config.yaml
num_hidden_layers: 11
hidden_size: 768
num_attention_heads: 12
num_key_value_heads: 12
head_dim: 64
intermediate_size: 6144
vocab_size: 8262
hidden_act: "relu"
norm: "layernorm"
norm_place: "pre"
norm_eps: 1e-05
positions: "learned"
qk_norm: false
attn_scale: 0.125
bias: "all"
tie_word_embeddings: true
parallel_block: true
init: "normal"
init_std_qkv: 0.0203
init_std_o: 0.0
init_std_up: 0.0203
init_std_down: 0.0
optimizer: "adam_variant"
learning_rate: 0.000398
beta1: 0.9
beta2: 0.99
weight_decay: 0.24
lr_head: 0.00693
max_grad_norm: 1.0
warmup_steps: 320
schedule: "wsd"
decay_fraction: 0.602
decay_shape: "linear"
final_lr_fraction: 0.0
batch_tokens: [65536, 131072]
max_seq_len: 512
doc_mask: true
train_tokens: 1131000000
max_steps: 12064
dataset: "wikipedia_en"
MLP neurons of a small language model. Each row is named by its layer, matrix (up: input weights) and neuron, and shows model dimensions 368-463. Each number is 500 + 50 x the weight over its row's rms, rounded and kept within 0 to 999. Numbers have three digits each.
Before each neuron's rows, "fires on" lists the tokens most often at its 100 highest values on Wikipedia text that the model never trained on.

fires on: "| ", "\n\n", "is ", "\n"
L2.up3793:487569512521466598530565566514503472427531507508392546480481453524503417499534453516512560453480460429533423535534401454567463512462512458409466498462558541619497528368386437483457474543403542563493491497535432535526492499467448453486511488511492584564608402536433509455475525491466461445

fires on: ", ", "(", "197", "– ", "., "
L2.up3966:491566499452460456477503430541476448507507521496487580435485509567441451490533486532525511572488501547466478405525526530578527539508444436386517528597447542525414472474491451588531479478483495501457583411463448547530471477484451488571478481614564534507511413467440481400523512518484427462

fires on: "| ", "or", "so", "r", "j"
L2.up4719:529499534518507412497450534445605586455563491512437501466490593525447504514533520439541463480527479448581411429406533575459488435564495554510452440475547512497538574471538512454444497471549580434504467509425413521570504602454521462600514508528520460480543507460532492444425441510495592507

fires on: "or", "ol", "án", "á", "ov", "or "
L2.up6056:515534506576554492412394504524548539494554470559539523541561572690429484439523511553516539449527503474581486470533433477523378460495492509466478551483510445481577493417558493528556436529342384561511553419617445524516374464454520473413494483574465484604513516403554527503545525533487488482

fires on: "==", "===", "\n"
L2.up1559:477550531470465516485530490467530483405519529462366486569559511531421476541452492540497579503537513513473467487547386563502526343525515429441531395511494510509500388405441568490459510569416551465555543462472408460399576569585438474447594503575496534537594463453552498414488487434466424521

fires on: ") ", ", ", "). ", "), ", "for ", "and "
L2.up5986:485516567540529512548502508491518414491504493553376498483545566537480515391484527568387475475493524517471426428490484446450392526554457453513420454481479528472455573434470541554560439464566518478559503581437462388468476426474445482496431476483479514440512470534456483555508454474492478454

fires on: "(", ".", ": ", "- "
L2.up2792:469540538502521544501501420549547601482501532500463468526438514528540504458548469501470400523547501509534436491459482586484454471493564551387536507381400466623414463478529515422570545478485535475567445505483372510519500550508438478512476489493609449561545503565529502451486488464411515477

fires on: "\" ", "\"", "' ", "'", ") ", "at"
L2.up6057:487539537421569448468477513579544506486514445435480499477471471552434513476457500446391546535508530465412470531463490531484422466545497448499499528504474399622529391541514513471520512485507434565589520459526464526486559493507475493441474514473500495385611493543557535512515589519544545452

fires on: "\n", ". "
L2.up3745:495533437534524453501521548545550439465545515458522542507494454583383547510594524541536538457535474377463525477471422528449421527487529518395493541508453500604439521454488454483431522492372436509541597553537333441453397545485483491423388492464500531540517490441457530485420508522528454515

fires on: ", "
L2.up2396:480572453467548458515385478473655562496511488506499499557489532529400395419539414504560465454506547487529450442520443476502491505551341565533601452498551519471621533518425366550494499504483484475488444608454478502377601458455485516530618509522519585417502424482455579424473508517582377422

fires on: "\n", "2 ", "details", "information", "\n\n"
L2.up1694:477557451456528494506568524459542387473531511568551514531530437596474500504565470540483434524612457413434513505496569507451318436610576460532570408427540471474543549520546549486503504463503459450553581428419417489469561502508370548448468512525563441567487487533532515527489461438422414506

fires on: "-", "e", "er", "b", "ax"
L2.up4549:462521583590481509423455497537406616446497420525581451441502563492450507468491446517590499475588419560442428600499486517532491540578440423586538399431388431556467519507617432476524528549492514511582497524467475535547498500424516362438517467522500491445459456545541461430429508527533474505

fires on: "|", "(", ")", "| ", "ag"
L2.up5372:482512549489487543451444528507584404514536511468523527483514492588492513493456540528579491526470531520422472496424500434493502422568557514505705555501527479521515512480504470541499515600513503506436488441505430459478588435496536497419546535516449438538480526492548485508494597481436583408

fires on: "– ", ", ", ": ", "., ", "- "
L2.up4670:443607468469530579490497420512494592508482484570512564580504588541476442489486540519537419514530546494499449461585623478525499511517493525431425485591505506459503489534533403543532490541563503474555507511458450528484562492525366488392447520570533558562487515403455466456526589489461389531

fires on: "that ", "how ", "of ", "ized "
L2.up3461:469427483506512567463471589519579442464529563583485496468512425494500445483529595483491564474524438413517500541398465477512463439508528452482547529446482452502512505485445496586506402547446511371442500542516437393559485455484397491444459504566498470468487428497548521508483408523487563432

fires on: "are ", "were ", "of ", "the ", "between ", "number "
L2.up2019:443473478503518488484408457548489510457524504544506528468537465517513586478563470522546454538517562488471525508605430595541490381611540470523508410504522449510547491446413477547492538486511580567532483526572463477458444457526454445558454491606512436450487466545470524457450515507527428573

fires on: ". ", "| ", "==", "). ", ", "
L2.up1579:477487423618555437538477501500635503511537552575450430427532446522467439531639504526440484439537530423492472446613440481499495480579496503646534580572483548445471433544452434476580454584458537450535519429451417546520479541496455473504512490505548521527484445459507541397585475402519553577

fires on: ".", "8", "3", "6", ",", "5"
L2.up201:504500530500581431488524529456558446546531468412417482514500550588507579545507489554552474418574590539534487553438459550485487485478461373523543529518484473441505505540497485488618547508584511468515500413494455416566533487550517477459518500480460478549583487476463573525493543438448444509

fires on: ". ", "\"", "'", "(\""
L2.up3338:478597531517536464546557521529494552411493437452513536499561541545399563435507497553505538516532530511482472482422457468445421462502474432363488560456445508554563429423552534519524546501437461566581526468446438527481584471507438468523537466576480566508514446559603522511490548516382478375

fires on: "et", "a", "ip", "a ", "Mad", "of "
L2.up1247:494547516463557504543474573598546496458566380486529475515617450526491452570478535507407565564450557505458527510611440533464431505612471538523533590544555486491568415546432424587501540501553535526561484535529461343501503478383434464476483504456517530494558502542513491500530496436499435470

fires on: "and ", "un", "be ", "or ", "one ", "in "
L2.up5489:461576566514545444502420583557491603366570451457429539468505495593394495496495563582444562414501545435452501479536510643482509454619497391454533548511506510538494382410518433539508487542447578461557530557443498493479473506476442485419494465489528505570567426498515535466451359450460502472

fires on: ", ", "| ", "("
L2.up5374:496562597455552599433542507513534566395542489537382559539482520517474461502561506489547547439514542532533502522541446466472491435540435561443478538468465551505468565456481510458487463466518529511544391397590471522424476442484435454531481489481496382484624530537439506533503533542486528526

fires on: "u", "y", "eg", "e", "ik"
L2.up886:530442547475589494412584456541580469477535562523379510485544546479496381525518603536548470534507527459470552486499444540483453531556603531542473515413575519501503538497459482519555456513582562547431452509452494552517517499577476500503512460628489514419555450561447443581439389446579546574

fires on: "States ", "18 ", "F ", "promoted ", "professional ", "id"
L2.up2025:450521487527504451592497472547505487430471533540533426513551428483523514476399476486540566533514560508534391485475480470511461495446477437514604502440520416510463534450576519564489365552517570506461511415527480525486576491495457526439503469517611562507506486520533572506581593518530470548

fires on: "(", "| ", "-"
L2.up919:477456464564569544577582503491566444477579476486404533463472481527472482412489499536511471409581515540463386472462554565439461450481552512437546600422453470478581503397584437540549435541475375564519491520470444414503468556602409448539426505485476574505557460463503564457450477518576518569

fires on: ", ", "These ", "both ", "(", "these ", "such "
L2.up4496:504570526436610538443556441558550530488493489523382579480542514577507398518528528501516549479520576498463483488549519572565477499559526557486489450481564472524435542477510456508478520482475513518503485512472487511475405435465358490404435483500514497475505522462412493497494619511472533618

fires on: "of ", ":", "h", "p", "2", "9"
L2.up5356:530479542552492574450459441475533501428496515536488505589548438593547509459531516498539628493496494528475500475446514488436467465495600443534494469457466543511446478373548599603548540587506395448516492528627513395488459526479514421489488482531475540553549413473511547444371454433551525395

fires on: "a ", ", ", "was ", "is ", "also ", "an "
L2.up2511:497584522467494560440543498433569490360525544507355478549543558514461491515603546534582476525513525515475552450481512544618483504461572545494452470404542514513521554487492467499423464455466526456631431456594488447473431568556506467473472505529451409547570436479475512516452390444471527602

fires on: "\n\n", "(", ": ", "."
L2.up3865:465471597495559565533489524580548520419518334520471607579483622492467488478472448445492442540581527585475415548488520533583458409453530522461490546418482530543499548455618463446480513362543497508571434479573450522557434548531446500514428449531520532472536443519476494507522420364515544462

fires on: "-", "| ", "."
L2.up4987:485547504571648579520504539455599502545562443504428499360492462547417546479463489503516499501576546429474606446500527513509479387543502484522574477534504532539455513472359555455584566481499523446578455450458490453520503588541523422401481480465569485522524458491478519507492551514539593547

fires on: "and ", "but ", "he "
L2.up4570:497475509495520423608499487427497412518468545415463561504464502494423453445570595531467449540506577503566470472458540601443487553512583417501582549587467494551546466451539459549559566496463427466472554498533479447482484468550500478560448487471478481522518412397511600480569497548564508513

fires on: ". ", "==", "up", "\n\n", ".", "==="
L2.up5158:425457533516456477472498448448618559474518566525393495571546498478519462565553521516589500550582521460490457435651410476488509396554438488513471593435406518473527423477403499506561492562465471424502436431488454442443459534562470520454560459511522506591538484523570536411488524444437474629

fires on: ", ", "\n\n", "\", "
L2.up1098:410533530522553445431534434524457597515548551481432622585506495575500353544546474511578491416514632569538411467546491510562502569468616506455474469528463547467459495519502515549511497524387498524468551418545484505483452613609474513472488468513561551515492445371439497398544553528483428511

fires on: "==", "| ", "\n\n", "career"
L2.up5971:440518501565519516557496516510453365413493528496548505503497465560519490443505521493529497533651506468477515460508528526401490424641561445448506473537416526465514470472467474469503552497503402489508520392480358496501541515548463527512508481612571516535513462380509507508476496493545437472

fires on: "and ", ", "
L2.up3878:465537512442623479477509534454489503508541472522452441590504579590489529389555512475422428492485501450497484492497556491462492479548491440438516485509534465431520525466434578604539523540463468496559348555505470489493495499461434425551557439405500481464489531590495526534567522567439472512

fires on: "-", "6", "2", "9", "3"
L2.up404:494459529495525436469525556494541446513513434474533499401502403483543565560473482521603502533536543478462495512511557484521485523515464505574672484466497536496517476516420513528558518491501458392499529361520524486485545520543414506432567505426478541554570479498471554548453552452554542519

fires on: "b", "ir", "B", "es", "c"
L2.up1915:479582537433494482474567511428516448465681581583493508471545538519515492452499476611478441443529523602438508509567454513577485436507596459483520452470496506499560469409519515504571465480475474491489436447493459477509428559493510487531485504522507578505509483529550489508508433500573477542

fires on: "\"", "(\"", "“"
L2.up2231:434586500506550535459505560506515527477459425423452529555487530518437601430451425520522507560497530430497435537484449480466536467543449450335456498506507497507521451432515498470555567577529529571516457434432488609526574450548472488483579452425521508386559515553520547390472527534524570490

fires on: "; ", ": ", "n", "s", "==", "==="
L2.up5606:462537464533584535433465388506510644413556504481501541547522583523508480487457413493504581508501468432515486484541461504539487398561483511496481467481492521545462469517460529488494457461469571455540509513485468594428535633501477498479591499549540457611515519460601527449504399491508482472

fires on: "the ", ".", "to ", "ag"
L2.up4310:524568505508538537496526414532509460507482460501477448482473451534498465474556501553415518564455489627498430595499544570510433486508462453532604426561441578514436412439497543460496488528504416503544459517543433411509467582465539440535405506534547507508512486545552478528434550348470645445

fires on: "). ", "(", ") ", "as ", "- "
L2.up2651:506570425597481474558468442518540478457496567488391479493471564570422516440514499502504424513591513489529428440489527456468430452455524511487503451523508535492525487451525472527448489487506518494567520562412480477516483472488402460436547497471473434527546472479570465507517498520485509507

fires on: "-", "ic ", "et ", "am", "et", "ed"
L2.up1743:540645499462589516494525440597572569483436488462455550458590439523554520496434477624479514369534512478535605442583448554540494431528534483386502412530395525384512483508465433436593543500459532538564489486578512503454340489460519440427523479440486548465557559414490493451494513483548537489

fires on: "of ", "from ", "the ", "j", "to ", "in "
L2.up5102:541537468457503500499481496537508560499533413586463536519538507534461404420475502514482558557483457470523462522484455487404464510521511461513460532479512475583473592395529549520427437482393426494459460397598462520501531445519481506447517499578466526544519402470504459492497407477511507381

fires on: "was ", ", ", "by ", "of ", "is ", "from "
L2.up597:462598437483562552553460473499575510466473437513522527436529510554479437517539438492576547405502548442439491479528468549625519505472475513466507428500524469491599496436487427501482429559523443475502420512398480413550523531486477480493477436603568626474512341422471481391469382476495458562

fires on: "-", "of ", "il"
L2.up3926:514535484457538469481472470546464578455564457604538476472466521538503531451472511434580505462486542519501536466591519582507468421575528514474448406464352460526460568525529466529584552528498573552651474478547457513534501432448496466427484496481472391525529561444505591316470504593573415522

fires on: "C", "O", "A", "C ", "S", "T"
L2.up2333:477523499536608396483513472462530494494525372443397524513538443506430488445533537492484541384531438496460483536498484524495465431512482490559431469442497567478526450406539422581520523467569494390448423496504502366517500549529511481501555458487628475521521443542439478514538481476576408514

fires on: "The ", "the ", ".", "recorded ", "=="
L2.up2575:494524476576476514473480406533522506522558477475400495507539458535420443406490653504384428516513536588451489450504572503516500528546440468561570464454469453505496462490451527485441457479440432560623479474606418445525527545461466411478527515546530513472560490438583496494467582404510497426

fires on: ".", ". ", ") ", "). "
L2.up5650:495497571543517568541540487481624504430480486507440522507583585526445569480507465485468498575544590568497509432436493522473453451489598541551560453529423539497504548440488457484583505430554524516538411488462468427496509514470366466392579510550571463507559412510502501560520517506582572501

fires on: ", ", ") ", "), ", "(", "– ", "- "
L2.up1218:428429466548428469483559506493520501521546435591450531487537482568480359541539473540509499443509499576553405432510411527547507489512480569425551576557520564544503504442443419487490406537485475492492513488506483541503524606484458442558513492594518487574490446510461507415537472445442431496

fires on: "and ", ", ", "or "
L2.up3574:441656554445521551522523499444469526433607489557397547523547554522355482533528516518461494470505500532485445508563418521493466481533479492451479546541430471501519473516493517458542524494530459437503479456549493403460404526551459488377510498474502426454556489481492519485493446505521462571

fires on: "é", "et", "ot", "ı", "en", "al"
L2.up5070:526536554527497479410557512469544447448574488491470485503515474492476530453479509503509488520536511413447524442543442481500516437526500410413458458554504472566496363436530555508474592589504464479522553506480520460522513548507508419502466490447454554535515525518506576491379515434564534466

fires on: "ic", "of ", "er", "f", "or", "ec"
L2.up3822:485506519493542486454471472482521488547516437550517556462529549511517431475505514562484555479524430475455510535525381511507448471554515479459489555526513582512564506412478534490506508515496389416520460386611465398390455503668514496500422516567512518492442454547485491439475470494580509542

fires on: "k", "-", "ai ", "100 ", "s ", "aw"
L2.up1471:490654496495547511537534434470500524481503472444517480476575605555491464552514479551544476459534575611573512481580488523536497471467504602459464518517413449520467457471506492506475544504531489515478505489495447431486456455483427483544474481502511519451561494481593455418428523453468540426

fires on: "| ", "of ", "what ", "ean "
L2.up189:486425477547521504510528505593529506516563582540466517533470507474449495513460495465589464492568401371442501534546477491468493350566394562566455457526634452472516518507492542516492576496499478487430510472500457466561470461444509448508530562511438372545552537511538530504488584479562415541

fires on: ", ", "o"
L2.up5134:415533493590519485569614513546543387490527464483484433424445547496543515451514582532444422421525494530519472562457485463460460485544501540501506446527541488523485439503491505451545564594609479493497477489542410460511414574449438464549486468493532563637566428575529547326502479492510526555

fires on: ". ", ", ", ")", "'", "("
L2.up4682:500551516495510523509545510473502535488454377504440557579568567538381562431465420527532442551545552505505411518482425451488466566543480436396403496478461560513517430471446466521607496477448457441524468342476447526568570534493467456433573486449498478461498427463464540487461539477507578493

fires on: "\n\n", "196"
L2.up6085:508563501484567394432474432476579552450534525550497563584527509541488498517535542519562560571456480555506447476444521439456385550499593533452516430439401570532485501370470548530460510534494502544455530430575433497484395447501481503512465518516529517545515420432538446415463559455500530503

fires on: ": ", "was ", "- ", ". ", "of ", "were "
L2.up2438:465524438536598554419440516546509461481498497535452495521478573581462514480476431610532512625551606495467468443416539654525385474523481473529514449591553528521548493509503479493470526637501412437571471464484353395473496442537450478422539491453513461592517437563509501451481478424476438547

fires on: "to ", "an", "ind", "of ", "h", "ek"
L2.up4812:525487481518536490517464472442530456435476458475440501502478573500514464441542606421524527533497599526539401416462513525474486492414491475575530492574581529475456541330526559570526478585459497494558475520630496548491538448484484460400547487620477497543555499482448530542542527512453557441

fires on: "and ", "also ", "but ", "he ", "it ", "that "
L2.up701:496554388513490485536527496425427567452499511457441523550443539471443505488513591532519532527505396514493447481459560489410471519536534521513479556518478491482475461408451482437398477560405505468492526429653429487443472504571502465574498499487499363632571407416602503508519567500541529499

fires on: "| ", ", ", "Press", "University ", "de ", "und "
L2.up4396:472554540445551487434516429499506493423561418545353567541478546489468521503453507483528578471513545626513443465616563516547508477457442552474468528576504470488517483483502409510520407525501515527598554517549444538467530432532433477507500430513497472403597432481520510540550612491489486514

fires on: "- ", "\n\n", "= ", "=="
L2.up5585:472441493477474518476516633560573551456528523484449522528536556477407542529473581439537528451523410496466410497528440543495451445465413481498415539511497486471372500440552433542536489513429511505492512555526401540518423479538483502518422488586574480628524564424607518410513480353480448473

fires on: "there ", "There ", "ann", "details", "2 "
L2.up4747:453453411485554571490512486506569442478453536534519430489504445565509465539508415538469462509571565478534489389600503487479401454501470454495531524490530504526545500506532492576553461528473414469480514469453468447488507540603488480502560505541543557545485477435530533462433434401509540481

fires on: "5 ", "ic ", "tic ", "ing ", "ed ", "rown "
L2.up3010:473470490410536526458440406549587500428531522619531608507549458489462495580442546502525402476503523512535505448510444513440512526516515467466497468504437497528455435512491526511487552549542558408462522474420500564423478527577459491438487480538505456485505494438493446560465565452533527554

fires on: "ly ", "ally ", "and ", "ically ", "ally", "or "
L2.up867:458537595554568547409597468500550438423527526603510573524549498515442509556490581507514491477505511472512540567560516608512506499491520426490503572567531521596555473503502432476519528508511505359579486508455503469437502511465391459566530475472462479618466493426480489466453388527467485512

fires on: "| ", "of ", "from ", "the ", "within ", "\n\n"
L2.up383:477608521539526523518379522531456485546550445573461527478474488510478537474527525478540525506556489496507499511492548510437476467557568599460595509511361472476495492475519474533441451501602454555551470455537386487531514422468527473562513490564533545563562456528457483478525482513462439469

fires on: "that ", "said ", "that"
L2.up342:499533436524524586533495564571576447486568531614483585508561479546457500495499575488400551433496421513512469504387550491422509522450514598482464584459463515551352478419476471530483407526448541437529504505509502476484473538564424470484429494538502416501535425468546448483341416423518512494

fires on: ": ", "\n", "of ", "– "
L2.up5743:497579494534520473437504550500469520457550380608507524536568456509511495428612474563432575510530516500547412573499439516478502505458440487511521428521457417524488519515488433448409480541505581476661536432492448450421491505478446462486534500519500502570470526591470448459533492480571495528

fires on: ", ", "\", ", ",\" ", "., ", "| "
L2.up3065:444578463505467443532474518573428556526552431480496536448515499555487520464590519461637558468475523574491365423545505603536501472506540530521518485589387544492490549528396456546561464423528532441483580429469480503481528473469439472568550480558538517493514442389407450448501462488560446527

fires on: "==", "\n", "===", "a"
L2.up821:454485365603462518493454495562503466439506538617436586524554516529450558479487568511501532482493471466483412390558458509371448473589435515571478520554529475507497382465515536540475466524438488438449444534438393467592484508432435478563524486511492425604550511361587549503438465470496478516

fires on: ": ", "– ", "; ", "- ", "— "
L2.up4213:420536413513447397527479584504384481519549437561566441543565475544527454438569504596483520426451520386522417448482448518445530552485521485447543469465418510479513425492461574529468509544464522497591590472429493520396519509474510459414507501490525553603511567542474420431531429457550467583

fires on: "in ", "on ", "up ", "back ", "out "
L2.up3470:489480458535476484420470483507568494451480519597532427575499562619529436458549471490469410599479425552507366517546479511486481404509457534443594428581498452595499525528507559501549407518523471439429422499491485510530516486433498498482495508511515541556504488491547469495468557482467459603

fires on: "===", "==", "are ", "ular ", "201", "are"
L2.up3939:459525522573397547325444515505499522379453528479505473471544483489550541482512546472473459543541521425475385425527462531422485481486455471500570463603480527481448498474482507589469610498405417452445416462554475452540561538502461503497492511479526449489471514480545503522484540533514500447

fires on: "- ", "\n", "==", "\n\n"
L2.up4026:487527482583433464562484533500459508500502523601494464533514593453476545535582549581492420578594449487525496466556397568486408562489430368603510510531499422558467463465539477538541541531523465476495490542503416480492434457549439490542507499603530418551512441442499537437542503427481514509

fires on: "s ", "most ", "same ", "next ", "100 ", "Best "
L2.up5577:493613548487585563490571451557478515529520384516497487509593512485502367496503434547474493540495550546494479457515538596515497500522577463533554440528499468513595416440485457557482546527511444433461545472473505447541511526478357444493473472423464537575478397436558504466506501506453468511

fires on: "In ", "| ", "ian", "• "
L2.up602:518454551451527576453504406548474439380511467520486588517496460470476576498484558501424464514561487588484577489507495508547450422498584400416482448428492491436539489512430462549505425529530581574536506481499466430532481465483441467585479461494486497403592459476538477515443602525452567473

fires on: "and ", "al ", "al"
L2.up4726:516573590415631485486553444488485511423602541571509393559599424536544436455546594521498524426556494375475500507538489528532501504442525497463510561512513494599580562505510583683573445495498474466502466475530482488496515519561480440588496464535565513506525531481541520489551513519476471501

fires on: "the ", "by ", "ash", ": "
L2.up3804:460584506494493410542441465535466557458502480505494448499478478442519601365531563515544590503529518429479457516550510481431490486445465490563468508502389496519600549446311537492534591510488406493591468588577415509489545547484545487517514463555510489526541493445554509521611464551550498486

fires on: "of ", "age ", "end ", "early ", "to ", "-"
L2.up5353:479529490525485588448574472590443621433516478529436447589475444528465542520505544533442539509527486499498414466509498619559460456531587342550552416438511497531537496357471508461498559508431444563554512488562451411538456502520501390583534506510517475553573447490613514340468494443503479397

fires on: ", ", "bes", "off ", "; "
L2.up4058:483522396458455550520510502463404554476492520395475506524515542582486436452632436517581530510516533499536535479528483532455477514545488561458458522505444483495588479490293450552515425503481478470506559496582446588383596471470520444478599513450491528453537433508519488444469517593493467465

fires on: "y", "or", "es", "er", "Per", "e"
L2.up5684:528543595429573451488526453500497447419508396456486511462458482458522459462534491518461597535523516472465541471510458509444460525564602547423439558462621519475561486541452496430499475554552475427428481475455468555450542509617421482463390486567511536510536391465492517391434470485555506579

fires on: "| ", "of ", "to ", "or ", "for "
L2.up2991:473520525571491389505493504562531672471513484479384448481474633509474416490439509499570480429525460470543440474547537589432487382575398559522474480484546452491517403541513484422460578582406518559523433519502445519548448528472472477475453493494465490544563483434510560390416515455479549566

fires on: "| ", "ist", "int"
L2.up4797:437459420515609518530481512464585481448583503484427547469491501504478503390456399450491453484536507525491484463482627534520457459539505471550531463436465561553529548342524538478534527490409551512657485492432454476549491594544506466542535451444560576501498426513534451459473404508558494528

fires on: "\n", "as ", "- "
L2.up2867:483512426455531480552520564555598524474554477523377615505464488550413600435596459567539524487472497443547466493447557560494465507568485450523453544493477513580482472472468503532451445493432507512469437577499436533505430503487379455473521479489497536576509420501464453410504453504524468506

fires on: "| ", "|", " "
L2.up5666:490519485518571541484570494510613505488582514496446431494480497531455514446491624488511485472571487485484502368522477498508473447478500502511580512514464526472482476435495430506464474603457565470440577527582328521468547484517537449482461493489515449514545413499541494455514520499521535473

fires on: "of ", ", ", "am", "from "
L2.up294:516559502449580475457449537492531529470528393575401551527550556549517467395529423518463561430477533475457446475538441527573483416650520536409459467547485566539456513443459504496561481485470535426680416500551429546521505466480454482442509481506478578543562480518462509502592506499452523461

fires on: ". ", ".", ": ", "| ", ":"
L2.up5206:474538442509434495455459461499555467444528521443494491491501507476508518452488436564495493648471529492418436528419519574485420411472604554481616441549459544487506482490520436500484501531523459415505526486534402429544536456464485444496507492535551524551516432524550562485474512412415600499

fires on: "but ", "and ", "as ", "; ", "so ", "However"
L2.up40:396527456495550470512577514443538440509511451492485558577503557450510461498593506469467466544517532502534421465440474549447498436547554428519516556454464583442543539511449486484528568536413447466515528420619469472420493531574467499438525471444528392600474480470461546452545536424509431547

fires on: ", "
L2.up4779:482555457589488462551575494432575477517534528458502468453570531568576472450506545557514481531484457524463487432533441521505472554526594568500444478468453565500562482506484516441399542569530444454487485443481414453531438560463414451594354490565529522570613427508409557389513457446561551559

fires on: "in ", "to ", "in", "on ", "Final ", "finals "
L2.up3367:496503515471449469477483482387571432469459492555455506473523453586592430486558514557523449606533584488383407543548402628498494489562542548404600395606497511461594496541541452520542546571611402367484483580428416367498440402534551457479493489489533574506488365431470560397469472442495488463

fires on: ", "
L2.up5441:502537410578461447488525574499471430517466503400532476488571526590458390472629551535539467538478489548469458372531408506539421495525645558568479535477526554543456500545430529386532509540543430436505433430581449584553500470543481483552446492545386417577505565517465486346527515460460535489

fires on: ", ", "—", "., "
L2.up5181:463593488513640604464478553427557562411504447513490585548503523554464558417526462540584505515530553548479539541495508491570465463525439565450443466412458516465543553516564489527521502568462483440679462479518450479433513493434396429465560459488538450467545419470476468511491521526496569382

fires on: "on ", "at ", "-", "along ", "on", "el"
L2.up4221:487549449490565574556578470527543520420511457436487439551503467551399427497568453554504503513509534569435474542531455625483443459536453554434613454482474525579467412563501511481535474608419378527446466522446445558530483477519484442461450488526514463414590398444555517452467508491596500567

fires on: "es", "e", "al", "ap", "tion", "el"
L2.up1535:515457450536450529490588431559511585410508500415494431584502421474591475461486500584543580581510507395420521421605458478539515524524433571470464479452461443555475479432447486493495472545400480514435488523494522487518445534432497371406549488501491506503529466527480547459403567468551485484

fires on: "-", "of ", "on", "le", "pec", "every "
L2.up1851:509495482504508494531567437540506547479477502449520463554492523532425466532528475537473426498494544434483493478496507626502471460557500411555511534417434528560416471449572622474568541487479487456472540474481449406563500477465528437544459493478489529483545469492514483520383497424551550485

fires on: "by ", ": ", "a ", "to ", "of ", "on "
L2.up2852:470553426466539498553482500489565527490501547611401517463504470494472537405502485549473532525570505417529471506539475508388459434540428531550469567535480449569483508486495485492512435564458422486576466538494452485490458517530402492451554481504519541554498505520504488464540444609495408424

fires on: "- "
L2.up4801:465530437539582457578513542551525484478547518543477556534529487506471582491469596529494579447500430447474410475495479602491458479529457488527440502588526460497454424405513551539475522542436542497525444570530433545500446468475396495461496513524538447554537528495569499468507430410500340505